Part of a small language model's weights: width 384, no biases in attention or MLP.
MLP neurons of a small language model. Each row is named by its layer, matrix (up: input weights) and neuron, and shows model dimensions 208-271. Each number is 50 + 15 x the weight over its row's rms, rounded and kept within 0 to 99.
Before each neuron's rows, "fires on" lists the tokens most often at its 100 highest values on Wikipedia text that the model never trained on.

fires on: " in", "t", "el", "er", "on", "d"
L5.up1413:78 09 46 53 54 47 58 18 71 32 29 31 61 32 64 55 25 40 34 31 48 46 48 53 37 45 60 50 39 53 70 72 64 66 69 45 75 52 54 42 53 50 63 36 40 58 36 36 54 44 42 52 54 55 67 47 33 68 40 54 71 47 63 74

fires on: " Go", "C", "co", "n", "ne", "tern"
L5.up1498:58 30 60 74 61 41 39 37 49 55 44 63 42 64 51 41 40 54 52 54 42 76 58 25 48 37 58 41 48 43 76 29 47 77 28 47 44 56 66 49 52 38 77 35 39 39 64 55 44 43 45 37 58 75 34 39 51 63 73 37 38 43 40 46

fires on: "t", "z", "x", "g", "k"
L5.up1180:67 51 46 54 46 61 72 22 80 51 54 42 55 50 72 82 53 49 57 70 40 43 54 54 50 63 29 13 30 66 35 41 73 49 69 41 43 42 40 54 50 54 42 43 45 16 40 50 52 67 40 58 55 39 52 71 58 62 49 45 68 44 71 48

fires on: " re"
L5.up833:78 44 54 47 40 36 46 20 65 60 37 44 63 37 67 36 27 59 74 67 13 67 40 54 74 70 40 47 31 36 38 54 44 52 59 37 93 60 29 13 48 22 55 50 57 58 47 34 55 56 23 82 66 37 39 63 64 66 61 34 68 44 60 60

fires on: "W", "M", "N", "V", "L"
L5.up1381:45 84 19 57 29 57 45 36 28 74 28 23 42 55 78 67 23 65 39 34 46 39 58 32 54 40 56 43 37 37 62 44 43 53 63 34 47 67 37 46 54 50 16 42 60 35 50 34 59 55 57 49 53 44 51 58 82 45 26 35 60 43 41 56

fires on: "it", "st", "at", "tor", "ed", "il"
L5.up77:53 46 34 57 47 56 72 67 61 32 34 65 47 43 31 62 55 39 59 30 55 56 64 30 51 61 43 49 20 58 44 77 63 49 39 48 54 58 27 50 69 44 50 35 57 62 52 41 51 61 21 44 40 41 35 50 72 61 56 63 47 44 58 56

fires on: "d", "ay", "ad", "s", "ing"
L5.up285:38 60 47 29 26 55 66 23 77 73 39 56 64 36 53 57 38 55 44 62 54 50 40 20 21 55 47 32 48 57 50 51 65 35 53 41 41 45 48 33 61 68 59 56 47 58 66 66 67 79 47 66 35 47 60 63 57 56 75 43 57 40 55 43

fires on: "s", "d", " /", "app", "aged", " number"
L5.up1248:47 64 40 79 50 40 62 51 46 57 23 41 52 60 65 25 27 55 66 35 78 42 40 53 41 57 25 19 27 65 49 37 45 56 38 44 79 55 66 50 70 36 37 55 39 44 46 23 55 56 43 61 44 66 53 70 65 76 38 58 57 44 42 53

fires on: "n", "r", "l", "t", "ne", "le"
L5.up1073:74 58 49 62 60 50 43 47 61 37 29 59 74 62 64 67 26 32 43 44 51 56 46 44 48 42 29 52 48 38 64 18 61 74 46 69 48 68 43 59 49 26 54 43 54 48 52 49 37 11 39 26 49 57 72 69 70 67 47 00 53 28 24 78

fires on: ",", " &"
L5.up627:61 53 32 47 30 33 24 48 47 65 26 15 69 55 62 51 46 58 57 53 40 37 41 13 51 79 49 63 14 45 42 52 48 85 52 32 57 73 36 71 38 25 64 93 51 76 47 52 51 30 31 45 42 44 45 58 74 52 39 46 63 30 72 66

fires on: "st", " h", "ol", "p", "n", "tt"
L5.up159:34 51 59 52 44 38 41 52 54 50 63 63 54 29 49 54 46 42 52 57 43 60 41 54 13 54 35 35 47 64 51 71 48 63 51 57 27 48 51 71 15 48 49 54 44 48 57 72 56 58 44 64 32 67 25 36 37 56 54 24 46 47 44 70

fires on: "ed", "d", "lect", "g", "A", "ing"
L5.up962:44 36 87 55 33 82 50 43 58 23 53 52 53 74 41 67 40 61 48 79 41 49 28 54 69 49 26 22 21 64 73 68 53 51 42 41 47 71 20 61 70 37 34 32 22 38 57 49 54 57 47 57 59 37 71 43 34 63 50 38 44 58 79 46

fires on: "d", "t", "s", "e", "ic", "us"
L5.up680:40 65 50 54 48 53 60 32 52 52 34 50 49 75 56 55 47 47 53 44 59 42 50 65 40 70 02 48 60 83 47 63 75 45 30 51 75 61 37 48 33 22 45 61 54 40 47 35 58 48 54 58 44 62 61 57 58 59 64 50 50 53 47 63

fires on: "me", "ve", "re", "pe", "we"
L5.up256:83 38 22 24 60 46 71 63 53 49 21 43 77 35 67 55 58 42 64 43 71 54 41 44 61 71 48 43 04 32 52 45 46 79 42 33 93 58 61 18 59 67 54 35 55 52 59 34 42 30 41 63 38 50 25 49 51 70 52 33 72 48 39 50

fires on: " Time", " time", "e", "et", "at", "ia"
L5.up93:39 47 45 64 30 62 59 36 36 43 45 52 41 32 39 67 49 42 79 68 47 42 38 57 56 44 06 40 54 50 22 35 52 43 15 42 41 57 46 23 40 56 56 49 32 59 79 58 64 49 24 61 36 56 50 49 99 63 50 23 59 34 77 49

fires on: "b", "k", "n", "d"
L5.up266:41 33 68 87 22 56 46 51 46 59 63 23 54 33 88 70 36 53 55 57 46 44 43 54 32 71 21 36 47 70 40 55 51 52 46 64 73 66 45 58 41 65 77 53 43 56 49 68 44 72 70 49 75 53 68 30 77 61 54 48 67 48 26 63

fires on: " re", " Re"
L5.up989:63 51 40 48 43 50 55 39 64 52 37 58 69 56 63 51 32 25 58 49 27 58 42 42 55 98 50 49 50 45 63 47 45 43 84 47 68 62 56 53 82 33 35 40 56 62 48 39 52 36 31 52 39 42 33 46 45 67 54 29 42 40 32 72

fires on: " You", "A", " you", "E", "one", "B"
L5.up113:56 31 60 50 52 46 27 51 60 76 75 55 46 58 61 31 59 69 57 59 45 48 55 44 25 38 43 55 57 52 62 47 85 64 78 59 53 66 48 61 57 61 34 17 44 41 40 84 21 40 46 61 63 67 45 25 62 48 56 47 61 60 59 53

fires on: "n", "N", " N"
L5.up694:52 51 46 76 41 84 54 33 53 62 66 26 46 43 80 53 32 61 68 59 44 63 55 56 35 56 61 67 37 50 56 34 54 55 78 31 52 72 46 45 42 75 69 51 57 56 81 54 53 68 56 37 57 67 63 42 55 55 81 31 56 24 41 72

fires on: "n", "st", "d", "f", "c"
L5.up1495:62 60 28 42 48 66 56 54 59 46 55 39 73 55 33 60 30 56 42 61 71 39 53 60 60 67 58 47 49 48 51 64 78 66 63 37 63 34 32 43 40 53 58 52 45 51 42 64 68 45 45 44 94 47 41 25 50 56 59 56 41 74 57 57

fires on: " De", " Sp", ",", " Pri", " Me", "lic"
L5.up809:52 61 41 46 71 39 35 42 54 38 49 63 45 32 73 52 65 47 34 76 54 47 52 38 51 40 52 00 34 67 61 62 42 67 40 29 53 56 47 44 53 24 53 59 24 42 79 62 60 26 28 61 65 45 50 38 56 63 64 41 61 33 72 64

fires on: " ", ")", "en"
L5.up855:47 41 56 49 51 53 54 36 70 78 41 42 35 41 51 77 24 38 37 49 32 49 65 37 55 71 07 66 33 72 57 28 53 52 35 38 77 35 23 43 64 20 51 59 51 43 77 35 48 73 51 47 46 84 44 33 55 51 67 20 48 41 74 55

fires on: ",", "-", "c", "d", "oc"
L5.up235:52 33 36 55 40 72 43 28 75 32 40 46 60 57 59 59 48 61 40 31 61 50 46 34 63 67 28 42 62 29 55 60 44 56 50 69 47 42 50 52 49 63 65 32 63 57 63 74 47 61 42 73 61 61 56 12 69 61 57 63 43 60 59 36

fires on: ")", "),"
L5.up1443:75 54 50 53 64 57 50 39 48 14 41 65 47 39 71 33 29 37 38 66 28 54 53 61 50 35 36 60 44 63 44 78 50 79 27 34 70 40 36 29 57 42 49 39 52 43 48 42 58 15 47 62 51 64 80 53 52 61 64 54 78 38 45 81

fires on: "D", "en", "A", "lu", "N", "R"
L5.up1356:43 82 33 72 23 37 78 32 55 36 45 55 52 48 33 28 45 38 57 62 60 63 47 38 42 46 47 26 48 53 47 48 75 56 82 43 44 60 41 54 69 40 43 44 52 44 50 71 42 36 60 30 42 48 76 48 69 57 49 39 33 40 49 48

fires on: "ed", "red", "d", "on", "w"
L5.up109:57 39 59 57 35 37 33 44 72 12 33 45 48 30 57 55 31 67 58 41 41 31 58 32 51 57 64 40 45 43 72 64 51 64 84 50 56 41 68 55 81 41 28 31 16 34 50 49 26 45 33 50 85 59 38 42 45 63 56 60 55 23 45 59

fires on: "A", "E", " A", "â", "ă"
L5.up523:52 51 53 33 26 45 27 39 65 50 75 59 27 57 45 07 44 60 32 65 52 47 48 51 45 37 43 28 38 62 46 58 59 59 64 20 54 47 34 57 54 47 40 22 30 51 36 62 39 33 48 49 44 68 35 43 63 44 40 75 67 43 74 71

fires on: "et", "con", "t", "ton", "gan", "at"
L5.up90:70 57 59 41 30 59 50 44 61 63 63 62 52 47 25 54 62 50 58 46 50 42 60 45 49 44 38 35 56 56 29 67 48 58 48 38 21 64 14 43 51 57 41 47 35 45 84 52 22 55 22 55 31 46 26 47 63 51 58 61 68 50 83 61

fires on: ",", " and"
L5.up1425:64 50 45 74 52 63 39 52 83 53 48 49 62 28 73 73 72 48 23 68 31 55 57 40 31 45 59 48 29 18 59 43 58 40 11 42 66 30 88 77 52 34 50 70 43 46 75 58 57 48 56 39 48 67 57 34 40 63 69 29 42 13 54 51

fires on: ".", " \"", ").", ")", "le"
L5.up56:74 44 40 45 68 66 51 38 49 37 52 62 53 45 67 36 23 47 45 63 15 34 50 27 47 44 30 53 38 56 45 61 47 72 60 32 46 56 07 49 68 10 41 46 36 49 36 53 41 36 58 53 09 37 43 46 83 63 65 20 65 44 40 67

fires on: "s", "d", "re", "ne", "kin", "n"
L5.up275:64 40 55 52 48 38 50 22 44 32 12 67 58 49 87 55 29 53 42 65 22 74 37 23 43 45 59 57 42 55 61 71 36 83 46 70 48 74 24 57 44 48 70 24 41 41 49 69 28 54 41 68 32 48 47 55 58 55 51 56 52 29 50 60

fires on: "–20", "–", " Su", " In", "20", "en"
L5.up798:43 56 42 55 18 63 37 28 77 48 39 77 67 29 32 32 59 50 24 61 44 51 34 46 66 52 33 55 56 46 32 43 68 77 57 55 42 34 53 63 81 60 73 49 71 66 52 67 38 53 42 45 23 61 32 27 47 64 76 35 65 36 51 52

fires on: "s", "re", "f", "et", "er", "ter"
L5.up1191:36 61 56 68 55 73 54 47 43 56 38 34 38 50 30 59 43 55 62 71 30 38 59 59 83 70 45 48 46 65 30 58 67 54 39 16 56 34 42 40 62 49 58 41 54 39 53 62 43 47 21 27 33 36 72 50 64 61 59 68 56 53 53 58

fires on: " 19", "–", "-", "–19", "en", "|"
L5.up1072:57 43 31 45 52 51 00 45 62 36 36 23 54 26 57 51 37 34 53 88 54 51 45 45 50 52 41 60 61 51 16 45 78 85 47 65 52 51 40 53 69 49 55 14 68 38 74 57 45 53 61 35 45 66 57 58 65 62 60 15 62 45 50 55

fires on: "p", "ip", "mp", "ap", "and", "el"
L5.up1516:77 32 49 40 52 58 61 64 38 59 48 42 41 56 34 52 48 33 52 70 37 24 48 48 41 71 46 63 46 34 28 72 61 46 30 42 55 42 55 46 88 67 74 18 35 51 54 55 45 47 68 67 16 47 28 56 70 59 64 53 60 47 49 57

fires on: " |", ",", " of", " Mc"
L5.up1353:38 67 50 76 52 57 74 45 56 46 46 54 44 64 57 48 64 34 64 46 40 34 61 49 65 49 52 16 18 60 79 39 47 68 57 31 38 58 28 66 55 41 66 55 61 51 54 34 47 37 67 47 58 42 27 39 28 53 44 59 63 38 42 66

fires on: ":", "(", " (", "[", "×"
L5.up1075:52 69 46 54 26 54 45 10 36 37 23 51 50 30 84 16 54 54 48 63 39 40 40 58 23 56 57 52 31 68 75 59 50 47 50 58 61 31 63 68 71 58 47 57 51 85 44 35 46 35 57 62 47 41 53 09 68 68 53 69 46 59 47 78

fires on: "vi", "or", "ic", "l"
L5.up718:54 39 69 77 62 49 38 56 69 22 66 40 48 61 43 21 29 84 66 75 22 50 43 49 34 57 42 63 33 59 75 74 33 44 71 62 52 80 22 69 70 39 24 43 38 44 61 54 59 50 65 63 61 51 63 33 25 61 69 46 72 64 81 62

fires on: "h", "t", "l", "ö", "or"
L5.up1066:61 33 57 46 54 47 49 33 51 41 42 71 64 30 71 63 45 37 45 42 32 46 41 31 40 21 42 49 68 71 52 36 71 58 46 61 50 36 19 59 61 39 79 39 62 58 55 77 73 34 27 68 41 71 44 43 43 54 62 39 62 23 42 63

fires on: "en", "er", "g", "o", "ton"
L5.up1158:54 68 59 56 72 61 67 40 59 64 54 79 34 62 68 50 41 33 56 82 11 38 56 42 76 44 36 45 24 35 75 35 39 78 63 31 66 79 37 43 69 15 29 59 22 37 44 57 52 52 31 37 53 75 34 51 23 56 65 37 59 30 64 51

fires on: "g", "n", "r", "gu", "ang", "u"
L5.up119:82 44 50 53 19 46 47 52 84 63 45 56 53 35 55 62 42 68 72 41 26 34 38 65 55 51 31 45 53 34 57 69 61 43 56 55 69 57 30 64 55 40 58 66 38 34 55 41 22 37 25 61 65 35 61 63 60 52 48 54 59 14 67 55

fires on: "ve", "ma", "p", "me", "wa", "a"
L5.up291:47 11 61 57 55 37 48 55 40 36 09 47 75 49 38 47 51 63 50 39 47 50 34 57 48 38 44 41 25 54 52 29 94 56 56 35 72 56 47 41 70 80 53 39 48 71 50 33 50 58 28 51 35 70 42 50 69 63 54 69 76 46 67 62

fires on: ",", " and", ";"
L5.up1281:61 45 31 64 52 33 27 56 36 64 44 59 50 61 65 49 49 52 40 55 05 50 46 23 48 67 55 34 39 51 65 52 27 78 46 56 38 56 31 57 56 29 69 51 47 43 65 56 59 29 51 36 59 55 34 33 97 51 41 50 86 30 57 54

fires on: "ch", "A", "The", "st", " The", "."
L5.up290:52 63 56 65 26 68 34 05 66 46 54 30 48 37 46 27 52 58 67 54 65 50 51 51 51 62 68 41 24 40 53 49 59 73 56 50 34 49 46 34 38 39 41 49 55 39 81 57 35 59 26 56 49 42 52 33 73 50 65 50 41 56 52 53

fires on: " (", "C", "A", "R", "T"
L5.up941:56 78 36 65 40 56 92 36 62 78 39 62 67 47 78 56 43 56 51 54 59 79 37 31 60 53 60 34 57 37 41 57 45 54 83 40 46 45 36 62 58 45 22 43 48 43 50 44 42 37 53 62 29 52 47 44 47 61 61 45 41 31 36 58

fires on: " ", " O", " Vi", " in", " the"
L5.up141:60 85 26 74 24 56 84 38 85 49 60 52 73 56 96 43 36 50 57 61 34 27 45 33 68 44 56 57 43 58 21 58 45 53 71 51 64 62 31 36 41 11 40 73 44 49 52 44 29 22 51 33 34 45 44 73 48 57 39 11 69 34 65 42

fires on: "ra", "al", "li", "va", "or"
L5.up69:80 58 55 54 57 47 17 52 34 67 65 46 50 42 60 37 38 39 68 79 81 63 58 33 33 48 47 22 24 26 59 48 60 81 46 41 81 49 23 43 22 52 23 49 62 64 73 63 55 39 45 64 62 76 84 33 50 85 49 48 55 68 74 54

fires on: "t", "l", "st", " than", " over", " f"
L5.up1338:62 43 57 56 60 53 45 36 36 62 64 51 54 32 79 44 61 67 50 27 63 31 52 45 63 37 53 29 36 62 71 48 58 36 33 27 41 37 49 70 66 29 28 35 62 62 53 64 67 52 37 58 50 55 29 30 34 68 45 31 57 18 45 69

fires on: "st", "f", "ch", " most", "if", " St"
L5.up1168:51 48 34 55 55 53 28 26 82 46 53 57 49 51 39 29 53 49 52 28 37 33 50 42 46 62 66 37 41 38 46 37 71 42 50 70 56 45 10 43 35 63 37 66 52 56 55 58 74 56 44 48 82 74 31 06 84 71 45 39 43 55 66 72

fires on: "===", "|", "sh", " |", "ed", "\""
L5.up954:52 23 64 65 15 64 41 44 48 40 61 62 44 49 57 48 39 45 22 44 38 39 55 59 64 58 32 08 27 30 53 46 57 46 63 21 43 43 44 30 79 43 48 39 28 41 42 40 59 59 57 37 60 34 87 57 48 61 68 67 60 55 58 33

fires on: "s", "w", "d", "ak", "as", "k"
L5.up1434:62 56 31 55 39 48 50 54 77 67 14 71 43 59 61 55 40 38 52 61 57 26 37 42 41 86 49 41 47 27 33 44 63 39 42 72 21 43 46 20 33 68 24 44 33 47 42 61 47 77 37 78 48 41 49 43 71 54 44 19 58 53 39 46

fires on: " K", " Z", " V", " X", "K", "z"
L5.up392:57 70 55 74 44 49 20 35 49 54 36 52 49 67 49 67 63 29 74 64 44 60 63 45 20 72 37 70 36 20 53 47 60 52 50 46 25 68 55 36 39 47 35 57 52 26 65 52 44 34 67 39 63 85 76 61 48 53 65 29 47 43 40 57

fires on: "in", ",", " in", " of", "tern", ":"
L5.up815:44 55 68 51 23 55 55 44 60 62 56 38 58 51 63 59 25 47 56 47 54 93 49 48 39 55 67 53 41 69 41 47 59 54 52 30 47 74 51 20 35 44 56 68 48 57 99 79 44 33 16 69 50 75 38 31 54 62 58 45 70 46 46 67

fires on: " for", " to", " and", "%", " ("
L5.up74:63 50 47 60 61 49 26 37 54 49 20 47 52 32 62 70 65 34 52 52 66 49 52 48 48 33 24 44 24 36 45 54 68 55 44 51 85 28 44 48 30 35 46 58 46 48 51 71 62 47 61 16 41 60 35 35 77 62 61 37 51 40 66 72

fires on: "\"", ".", "”"
L5.up547:28 42 84 75 35 58 74 36 29 40 41 59 47 66 64 22 63 55 72 73 48 37 49 48 63 81 58 43 48 25 45 63 66 49 69 46 43 53 56 60 21 64 36 37 43 54 41 44 37 58 40 41 36 44 60 68 43 67 48 57 72 56 49 55

fires on: ")", ",", "%", "s", "^{2}", "m"
L5.up1496:46 44 63 53 52 48 42 50 55 56 52 80 48 50 43 54 46 51 26 52 41 62 59 42 53 64 60 27 44 60 35 45 72 60 26 53 58 35 38 38 27 40 32 43 44 76 55 60 41 59 54 65 20 78 47 31 51 58 48 16 54 43 91 75

fires on: "s", "par", "or", "ri", "ctor", "il"
L5.up709:63 61 51 66 68 55 35 55 45 40 51 24 54 52 65 35 44 58 52 72 53 52 29 60 34 64 65 47 51 19 43 64 82 68 57 38 62 68 47 12 31 43 40 59 53 47 66 83 27 48 26 22 44 50 76 62 76 66 38 58 41 51 48 44

fires on: "es", "ed", "s", "ring", "les"
L5.up201:42 49 63 52 26 64 36 35 66 36 49 73 46 38 49 54 51 74 29 51 30 68 42 61 50 62 45 41 26 65 63 50 68 35 28 46 89 35 30 28 53 36 27 55 45 55 55 42 71 55 42 37 44 67 52 55 44 56 66 64 47 42 74 58

fires on: "est", "s", "port", "ant", " not", " consider"
L5.up1069:64 55 70 67 39 44 29 27 30 52 53 18 63 28 44 43 28 66 57 30 60 81 11 51 60 75 57 46 22 42 68 29 35 57 68 24 35 48 43 32 49 61 36 57 29 38 42 63 50 66 48 56 51 53 56 49 39 61 72 62 50 42 29 39

fires on: "re", "e", "te", "le", "ru", "o"
L5.up1187:58 55 59 41 66 42 50 41 68 32 30 58 74 38 52 41 48 68 62 40 47 68 31 59 45 33 44 69 36 65 48 42 58 52 51 41 54 71 49 41 61 17 81 63 23 58 62 45 60 35 51 51 67 61 67 68 42 62 80 47 74 52 29 63

fires on: "ce", "ter", "po", "port", "cent", "act"
L5.up918:47 71 74 70 63 52 56 54 58 41 69 64 61 60 61 28 39 40 59 76 51 60 71 51 72 67 47 11 35 64 47 53 57 84 66 25 59 69 34 25 89 57 30 58 34 43 40 48 18 23 16 44 46 48 58 74 26 68 84 61 62 59 73 50

fires on: "ph", "z", "am"
L5.up276:50 74 51 69 24 45 54 07 55 73 49 31 54 59 49 77 39 77 70 55 67 51 57 32 46 79 31 46 19 27 67 48 63 63 64 30 35 37 57 13 26 76 37 48 47 17 45 37 40 74 45 46 60 55 65 45 46 52 50 41 49 64 47 53

fires on: " |", "."
L5.up415:45 56 81 89 47 67 47 53 78 33 63 44 43 42 86 12 56 48 48 59 62 48 51 43 48 46 39 30 25 59 82 46 63 72 65 25 40 30 24 52 50 49 26 21 32 64 44 39 60 66 66 16 63 34 62 53 38 61 41 69 56 70 50 37

fires on: "v", "gu", "u", "g"
L5.up1140:53 42 54 48 51 61 39 50 74 64 74 74 68 34 71 57 44 50 51 35 29 31 36 31 48 61 27 41 45 53 10 56 75 73 56 37 58 29 45 58 20 57 46 76 48 44 49 56 39 30 45 48 34 57 41 79 28 59 41 40 39 44 73 77

fires on: "et", " 19", "[", "it", " (19"
L5.up323:37 48 78 36 50 54 60 58 69 31 60 52 52 42 32 42 36 35 43 64 58 15 55 37 20 54 43 35 21 66 47 66 70 63 47 60 61 72 21 58 34 53 22 62 55 50 51 61 52 80 31 23 28 26 60 67 59 69 32 19 69 44 32 69

fires on: ",", " and", "y", "al", "ship", "ance"
L5.up346:46 62 47 52 51 57 89 52 83 69 25 57 68 30 49 47 60 46 79 88 37 50 66 59 54 63 20 50 53 45 28 16 40 62 56 89 79 65 31 53 36 49 51 48 23 62 40 56 51 46 43 52 20 68 36 38 51 52 76 64 39 54 48 79

fires on: "va", "bu", "el", "f", "s", "p"
L5.up781:78 47 70 68 48 46 68 59 30 41 37 42 39 61 75 45 38 30 41 73 53 33 53 47 50 51 38 48 49 49 30 59 49 40 52 33 73 45 45 27 55 25 55 50 56 57 56 26 39 35 93 66 50 44 69 47 79 66 77 54 66 37 27 58

fires on: ":", "°", "′", "–20", "–19", "."
L5.up173:67 64 57 80 37 52 58 25 38 30 60 70 62 44 61 22 69 43 48 62 46 33 26 56 53 40 26 40 68 73 63 75 45 59 54 49 72 44 44 55 47 55 43 16 59 72 54 60 40 26 53 59 47 61 75 33 53 81 47 50 51 67 32 47

fires on: " re", " in", " Re"
L5.up896:96 35 62 32 35 70 37 33 68 52 56 47 68 64 59 46 47 63 61 49 34 63 38 62 46 43 52 49 50 38 30 42 47 47 66 19 47 52 30 32 82 66 52 61 45 72 39 37 51 65 35 82 30 34 50 47 65 60 44 52 70 57 40 56

fires on: "a", "q", "ia", "port", "va", "ce"
L5.up1271:61 68 41 43 55 47 48 63 80 53 65 20 59 72 55 65 30 61 26 82 48 40 39 40 57 51 65 52 59 31 40 21 53 58 59 36 57 73 50 31 72 17 61 38 12 24 69 39 28 22 26 62 41 59 62 44 49 66 74 54 62 52 65 61

fires on: ",", "\n", "ough", ".", ":", ";"
L5.up736:28 87 44 52 28 55 50 50 53 60 40 36 43 52 34 68 21 60 65 76 63 74 51 41 54 52 48 44 71 61 43 67 62 55 42 41 44 37 59 31 38 22 29 48 46 54 43 48 30 49 46 74 55 45 45 33 66 57 48 44 50 51 37 58

fires on: "st", " gr", "g", "or", "ud", "ch"
L5.up1365:60 48 40 50 45 56 22 21 56 45 50 41 35 37 44 44 52 78 70 72 47 68 49 33 46 74 56 40 53 45 64 20 40 74 17 65 42 47 53 49 53 13 62 61 43 45 63 57 34 42 16 28 41 49 55 40 25 59 60 23 58 30 62 54

fires on: "s", "t", "n", "d"
L5.up446:65 56 41 48 43 51 50 28 47 64 36 70 59 62 79 59 62 38 28 30 48 43 37 37 28 76 63 02 45 39 38 36 60 44 35 57 83 64 57 65 27 56 38 41 64 45 59 34 24 66 38 66 49 56 53 60 61 63 33 23 62 15 35 89

fires on: "la", "le", "re", "de", "the", "ne"
L5.up1475:50 46 43 72 69 56 62 56 57 55 35 59 51 81 49 35 42 28 54 45 40 47 43 52 55 49 32 72 45 64 70 58 54 61 61 54 62 69 40 43 84 42 65 39 45 45 96 51 30 51 30 36 75 56 49 48 73 65 66 28 78 31 24 50

fires on: "al", "ed", "o", "tic", "ing", "s"
L5.up1330:54 64 85 49 26 78 56 32 79 33 29 34 30 31 60 59 44 57 49 70 49 43 68 39 55 75 42 05 53 39 56 72 61 53 60 24 79 58 40 31 61 39 31 75 26 39 61 50 44 49 40 63 49 37 62 56 41 58 50 47 48 39 78 54

fires on: "ent", "==", "et", "ant", "at"
L5.up425:61 47 23 43 41 50 48 35 71 37 56 52 48 36 35 58 48 53 55 54 68 50 48 42 57 52 32 50 32 55 54 44 48 72 43 12 07 38 48 25 55 54 44 43 30 41 71 69 65 44 34 51 41 42 31 35 84 56 59 55 41 38 56 47

fires on: "l", "or", "port", "s", "li", "i"
L5.up155:73 73 70 62 50 54 55 33 51 38 76 25 54 43 64 14 26 54 59 59 27 17 43 59 46 69 51 58 55 28 59 72 42 72 61 45 83 51 31 57 28 16 46 75 64 63 55 78 42 34 32 58 78 52 58 32 52 69 68 58 50 60 69 52

fires on: "st", "t", " his", "ic", " who", "li"
L5.up1312:69 59 69 38 48 39 58 53 63 37 65 47 60 54 82 55 46 76 48 56 45 61 48 44 57 56 21 41 63 46 48 46 68 88 15 65 71 56 54 52 85 57 55 19 55 56 62 64 32 52 13 77 28 55 64 28 60 63 53 36 61 64 63 46

fires on: "te", "w", "ni"
L5.up1026:65 62 37 66 63 37 20 64 38 48 13 64 39 49 68 63 43 58 36 33 40 60 26 61 52 56 51 38 75 33 48 18 63 50 55 61 60 42 60 43 68 42 39 52 52 53 41 60 47 47 32 61 63 58 43 34 75 60 32 57 69 49 57 34

fires on: "il", "st", "ic", "ut", "ad"
L5.up1014:67 46 51 29 56 48 59 74 67 46 68 87 48 76 41 58 31 42 50 21 54 65 56 72 58 58 41 45 38 59 44 55 76 77 48 68 46 96 46 37 68 50 52 66 55 42 51 38 21 61 34 28 23 81 52 39 78 71 51 25 48 57 54 37